Weights of a small transformer language model.
Architecture: rotary positions, capped logits.
MLP neurons of a small language model. Each row is named by its layer, matrix (gate and up: input weights) and neuron, and shows model dimensions 128-255. Each number is 128 + 24 x the weight over its row's rms, rounded and kept within 0 to 255. Numbers have three digits each. A neuron's up and down rows have the sign that makes its largest values positive.
A block is one neuron, or neurons of one layer that tend to fire together. After each block is what it responds to, as a language model described it from the Wikipedia text at the highest values.

L15.gate338:129100147090127151120107107133120170141098109088117092108128115134113123095102114139096075155125152126154139121167117129129112126149187107119114135173117101178090115116137155137118097103137135107151122127120128133139088105142123142128089126122135145126141066120120123127080132138078123154140109180151116118137123152109104119136162128117115083128132147110119097122119101154117088102136
L15.up338:128166097133107121140085180147101121102129152111124117120128102095097128118146125111114148168104122145147112101108165110160128143168124096126134115132171146119136109124099113127088162148185095079135100134120121163166141140107110138158101124112167145109125169125113103134102117109111098157131148105122124112141158108112126110159110103157113118111150142097128086137149089152159133174097
L15.gate836:144125135094127126129130144141113175131120111123124129129140150126141129118122141099115128143150144127122155117117113152079160153102144154177115111142165099083117122117133173170133133112131125075114139177151133143119134105121128145142096137095118115132094141128144079145124126162128137138144156116106177141098132133135120175128133143111089144175114155148130159101152120098150170150179
L15.up836:106133126129099123108131143132146132104090145144121143117127085105134132160107088090136170135157123157125131113148150103132083178167126130091095142116131132162100081136083110147098125134120100102107122133126098160138093148144078128110165129105119157161119111142125125105107105154131115129126145132139139152149079120095105137152126148142169141086165101121127140094157151107128146135132
L15.gate963:150166151094080110140111152135081153146112129086146127106120130141111079139116112129132106108127126154113141077131123061111167094130161152129166128175082147150104171118127129113115146161173113131095139106112115136131141139128141115113090160148170115164193143135134109095084141154114124138117114135173183094156153148136075084116158111132122131123098108148137093126129104167139128105142
L15.up963:136096105144108103143120104107145126131130152104169129118134104163083130072140107133092126098101139151143125111136142149131126142095175099161155172124101167144132143115130101123123131115110096160096117131084122141131106127146102159110162170137116148155116135122119131084154154162135158148125111127106159128075133095166151125159138142163112119120109085142149129091130111150085170138138
L15.gate1044:119134094093111145134081105133095189130114092083145119171132086165117113122107133108107157167135147103137139136141132114123159117144148125086104091136127148143086136096127120160098140166163105123110195182163132120142133147148116140128134084107113120147124107106143114153136121091144143172120140187102140126153134127153108083115133141125130150122166136107120147109128127156129103163122
L15.up1044:129102146142114129113157078132125122138130151130100157094114132159120141141125086112154115139177124101162148133153115114115154162158158119118130126119119122099123151146123107144085145128113154127164132117091139171151109137107092125134127137068127089108132115150105109118158107118126154087167126091148121124159149150131109143166152114146102164097119119137131073116122099141162130157140
Responds to: Table-row party names. Party names and figures in election-result table rows, such as Republican, Conservative, or a percentage ending a cell before the | separator.

L8.gate220:143128111107148126125135136146125161139122112108098130107122125118148164162131162116153151164146168120112090125105116090121115098084149125107092098107124132117120132122148163157142086120139121141105132122142107125098095136083142159129112135123116155120166111094169154115155105160103115126128179145153172111109116161154116079176114135131116130090114104122123080121166145104127155135115
L8.up220:125144103150117159182124145108161152077120109133158135145130132138137139114131147120137142138137133112142149161123122134114121113127104140120083123144170112087158121138103156169131111115113147119156127108137121122106132125131084123109097119128123093146160100142114191095123115115089132104116164098136154139166137152177103092153174131152118142125136208094096124097135095155114123141115
Responds to: Start of repeated names. First token of a multiword proper name or label that already appeared just before, such as Golden (State Warriors), Grand (Cross), Northern (Ireland), especially in table cells.

L8.gate1046:127152160126094154101141055180104123086116094161104084170149159120111124150130130120115124127147135161133120178137081099153092140132096161111125131129154154147108123145104167131134117120183098128148174146140160076106140161108102154147169168120152106145142130142122132111106115074128144164126119111100174113140103154109136099151140132142104116121158121138131111122121149164152140137131
L8.up1046:103137135151121137135129130099114166145159139157122119099126133118108119170132150106082127119126108104114123116168146109091129182139118134141099142147107139122129132156108136078144117101157136140140106158106084123127078141157132110133145112131115129123183098134097132111105111140138136104116105116199111127118137087135114133147154109125127103160071127085104159114126091114054142129093
Responds to: Mid-word fragments, table delimiters. Two groups: middle subword pieces of rare or foreign words (off-camp-us, L-ü-beck, Mo-ga-dishu), and the pipe or open parenthesis between numbers in tables.

L18.gate190:142132163088133154098112104144123144129148143118114095136141144120140096142068149081131103149155157105087134120117128165164148144109132122110159149181125162178122112102099143138104088120131150115133145104138137150104107170136167099134105138128160116127174170136183118149087145129083118126138152179142127144147103121113078154111132099126121130159101118110135140135135105171155145139081
L18.up190:098136100107116144144122125137074154096163101128143145142090183123144104078125115125127145164133090062119120118129136146146126111115131141122153117088124104127140106096141123108160140132147129126132161090154122083159138150127121116126126110169098131077155137128133149142152138127148083107158117105111150127153133120187116090100108158152107139147096142123085106120136123098159131104117
L18.gate672:135167130143122143127115128119137136161147150158148128151162130129124119142078150084161144100138143157149100171099129112156165142125151117147163124150131133142104127160148119160147158149159122115162132097112125083148114130105127139128123116089152119103148083157144127163166141096138099144128168117154178132150135118162118123075135110138078111127187096124133082118142112139165116133120
L18.up672:101146116142145101130100098100127145113124140099138132111070117122155099105107145136143149127151147146129125122144078132146131127110160104157117100134131110141115110105099122130103091154144121129137117102118152088099120159118116113140125106160151132129174148201117121137155088151141063093123158151107129134097144145086159112153122105129104153104119110121146083116109104163104132154102
L18.gate791:110145120160117145092105116135138169117112135112119083132162148143148126107074145059137132157171152157149138146146136123126118129125109134131134149134079130121171139111122114105158109092150150087153138154181133146116129137135127104134138149132118089103164115114095084134128125119119153144146146121121169120182102160119099113172138150148142143143156125075112113132149056133157134137136
L18.up791:145096150135151113104110128154120154095166118139157087145148168184150112135114097169147166086132151130175122127126136121126155141150110146135131115163134106131128104091130144126162131125092120095128123154103163146093106112165154147151137126110139168126139126099123109130071115141147147121166099149127130150174143131135101156148130128124092128110104147096123173129138164155147108098121
L18.gate801:117112118143095157151115143108111115146120135107149117146113111132097139097099138140165148114121131099118090088128122111165119147181123128115135147162149139171127100131134123137109090124108057115154132147128098116091116145119125096135162137113135147096148121098132097120142140098130124157162136152093134114162147174139161137155114118092106142161120087116071098121084101157118098136147
L18.up801:107119160117113138105141097078118073146147160127102130094151104095135126101124108127145161120162101077154108119101132142153108151120127114145121155165109118135104159135130126106152128146120109174178160130135138154089122105154163159180068113145177144122098141162186168114094155150138149124163120192161141144156140114109121100130110179093145134108113159122103133110154125154121078101103
Responds to: Number-preceding separators. Separators and words right before an expected number, mostly table pipes between numeric cells, plus "of" or colons before quantities, e.g. "rate of 50%".

L15.gate573:143141134139131111131160099149135136174147069159126140179139147145092102164090100114126089131114159124132105118069138139108150138141159108130133134137126175148116117100113102109130109144138105094130150126169140086100101138090142152146154156138141167155160171144130131152151127117140090137104141122143194139127139159103108149147193108155145140123127105097104097150108095177179114152142
L15.up573:080146170091107157126117115115101106094139111103103092171157093143146128092112179147135147131107115139138059127111134122133164132115096107135121084158156120111135166136154134148095130157092129154153093104138127132107137138142126135122156150112172104102136152147113126176127106130120122131116143161141148118108130114109144094121136105128143116112110114175151122110123113127157141156113
L15.gate790:119148127134124159102095104143088143125103129201134127155100141152119089155102096106093151114109122111082109181126134110151153170113106166171190138112083145105097128166148094141121098136135126136092158100190150161122119135093122117118158133137161157121121138105124159150098134103119124125126158156109177127143107140111160134156171137134150147158081106127094131125149144144133132130134
L15.up790:138110134141129138129129127169116105130146149128093156192158139145078122103106127163136081142153103139132100125157128156150156136127144148131173109096117135149131115122155155104134119108100117139132136103120149166133101134101130147163104104117106130163134122132091138107157165116130102095113103103097127151104142093139100150152146135154189119188119147129153105131136148103054115133089
L15.gate964:101152124132137117088154136118112130126142126106118113127104152103114144134119145119136131166136143122122061151152083151128112154143133154104169180099179119093124134147097118088131132137144145120133142172157106171130148126127160150165128129145150108097123162113117113108155117093160123148141121148135122169133131161103142096147095122118155110118150115131104146132131176112165078107143
L15.up964:085160164137120120081095077125137108136119118148132095114135144117137101099125172087155105106111083146139114113149066133141115115126134140106114125136153159119140094158176127099107122140119156098123110099110158171118143174120117164144111127171165112123095131149131141121131160102104110092120141130138152138144130100132117136134116147153132132149111118096131095121128096097147100117134
L15.gate1275:160113150072137091097142141103116143093151110161139158140163113131179080187117096145113099116157116112091106115078108105131170123093126143117149156120162157097156129138142144112126140138159122077169131135109093083180151149102147147123138109157091143153117117086117125143163132162117132162146098156144146116152104154106154105135154136110136119128119131115102142158137126118118144114113
L15.up1275:110072159099168147107127118132144132103113141074088124120088114140115146108120149117142138126124136095117141131089132108118165123161097152111126144146120108098109127091099106111097111094139153131134127175158132120114140109117137120111150102143157102142128133142143147127079148104154128106146155145134069156166124136173094108128144124153094115164145138105137151128101100104110170103154
Responds to: Table cell separators. Delimiters such as |, /, ; between numeric or data cells in tables, career stat lines and results lists (e.g. "Rimini / 116 /"), weaker on passive was/been.

L18.gate307:129100122096155140143104145122113134131085112106132127137118107101125103162105120087073109116142117157089133137124132098114104100137132171124116108128130136152124143086119192123150101091128106141118142128115156097097100117073097117122137146109153146142171076131127142149171127145091115140181120112125094077127091161119149153121121070137125123168115125105165151138101103098142151113127
L18.up307:108156139105117103125128144171110152141150111127111121129132101152160177176152108111108174113131143150160130144147175140136118152173129124132164102124133059150136122133106116171125142116142149100158143095125115131166114127172120122135183099162141146120082126139092185111151174147119125070098127135102152115139124132096089133134110134134159126105127147101122141108128150153139130152108
L18.gate435:117149160142080108156134138144124153145091114128140129152130135143120120139149139116157129092122146087147098137120145174105132124154154168128105112118126177131091139148164125106087106120105149135132141103120113127114144146138112099137125157069143104061128096155149078149143168098133136148116086115102157148141130126078087153150122120147115108158094119089143129128151116145175107082120
L18.up435:120126128079108122131128084139117149155157122091142165177122147108103113108130129120106132133139103092108098106101114120150088060136143127093102114149132130123144098128124152129117091091092124151158178179101185133130157154175144131132120132141126128081120131147131166149095115145165164094126158093132130098107156094145167146124097095136121158114095124113125089158166143180105150147107
L18.gate507:168118130135093125108108139110141130162117135093129127134179122134162105140065131117102082162150107121135105146093136147093126120104115181137170132145143141156130132113111133148089114107149145097119195140155136141096168128143131124126105112121094106130163123133099124137196127114108104139090120131111173134132120183127143141130140109063145151122136094155100146118147137156102096100152
L18.up507:148133160092083090151094105087096121114077115152151123090076132103099095154144167116103095103091126141115165150119158148142141117117116131082122140111092121116140122110100101126104161151184149150150180166178122130132123129130123178144105138133124136136162129076155147165134161106131146133095149163133105171114078122134144148186099162105119154089110125137123107118161118164110162134137
L18.gate1203:155111149168129124168104115079125097110113084098142135150103116154137059146079109128143128123187131149191144126121124135157087158125108140130132142123167121155147113132116138138101081117087196158087130140113111148114121108088119149140140129136150080162132098137130136070165139135139091147093134135122169146133148125138105125169158107141113140114120117137151104142143114096147122137115
L18.up1203:116118161160114084141130111105161174094138132160095101115124122139139135123152176122139095125162117147146175100161114167103154150120134091162121098122142092145126125155150105105134138108165138149130126123140135150108170160120082166127118107145102146148164098105128152102097123145104169151118169157148172128100140103155140137158135092124090119119111115104109182126127100140130118143075
Responds to: Table cell endings. Final token of a cell in Wikipedia markdown tables, just before the next pipe, especially percent signs in election and sports stats tables (3.46%, N/A, SPL, Female).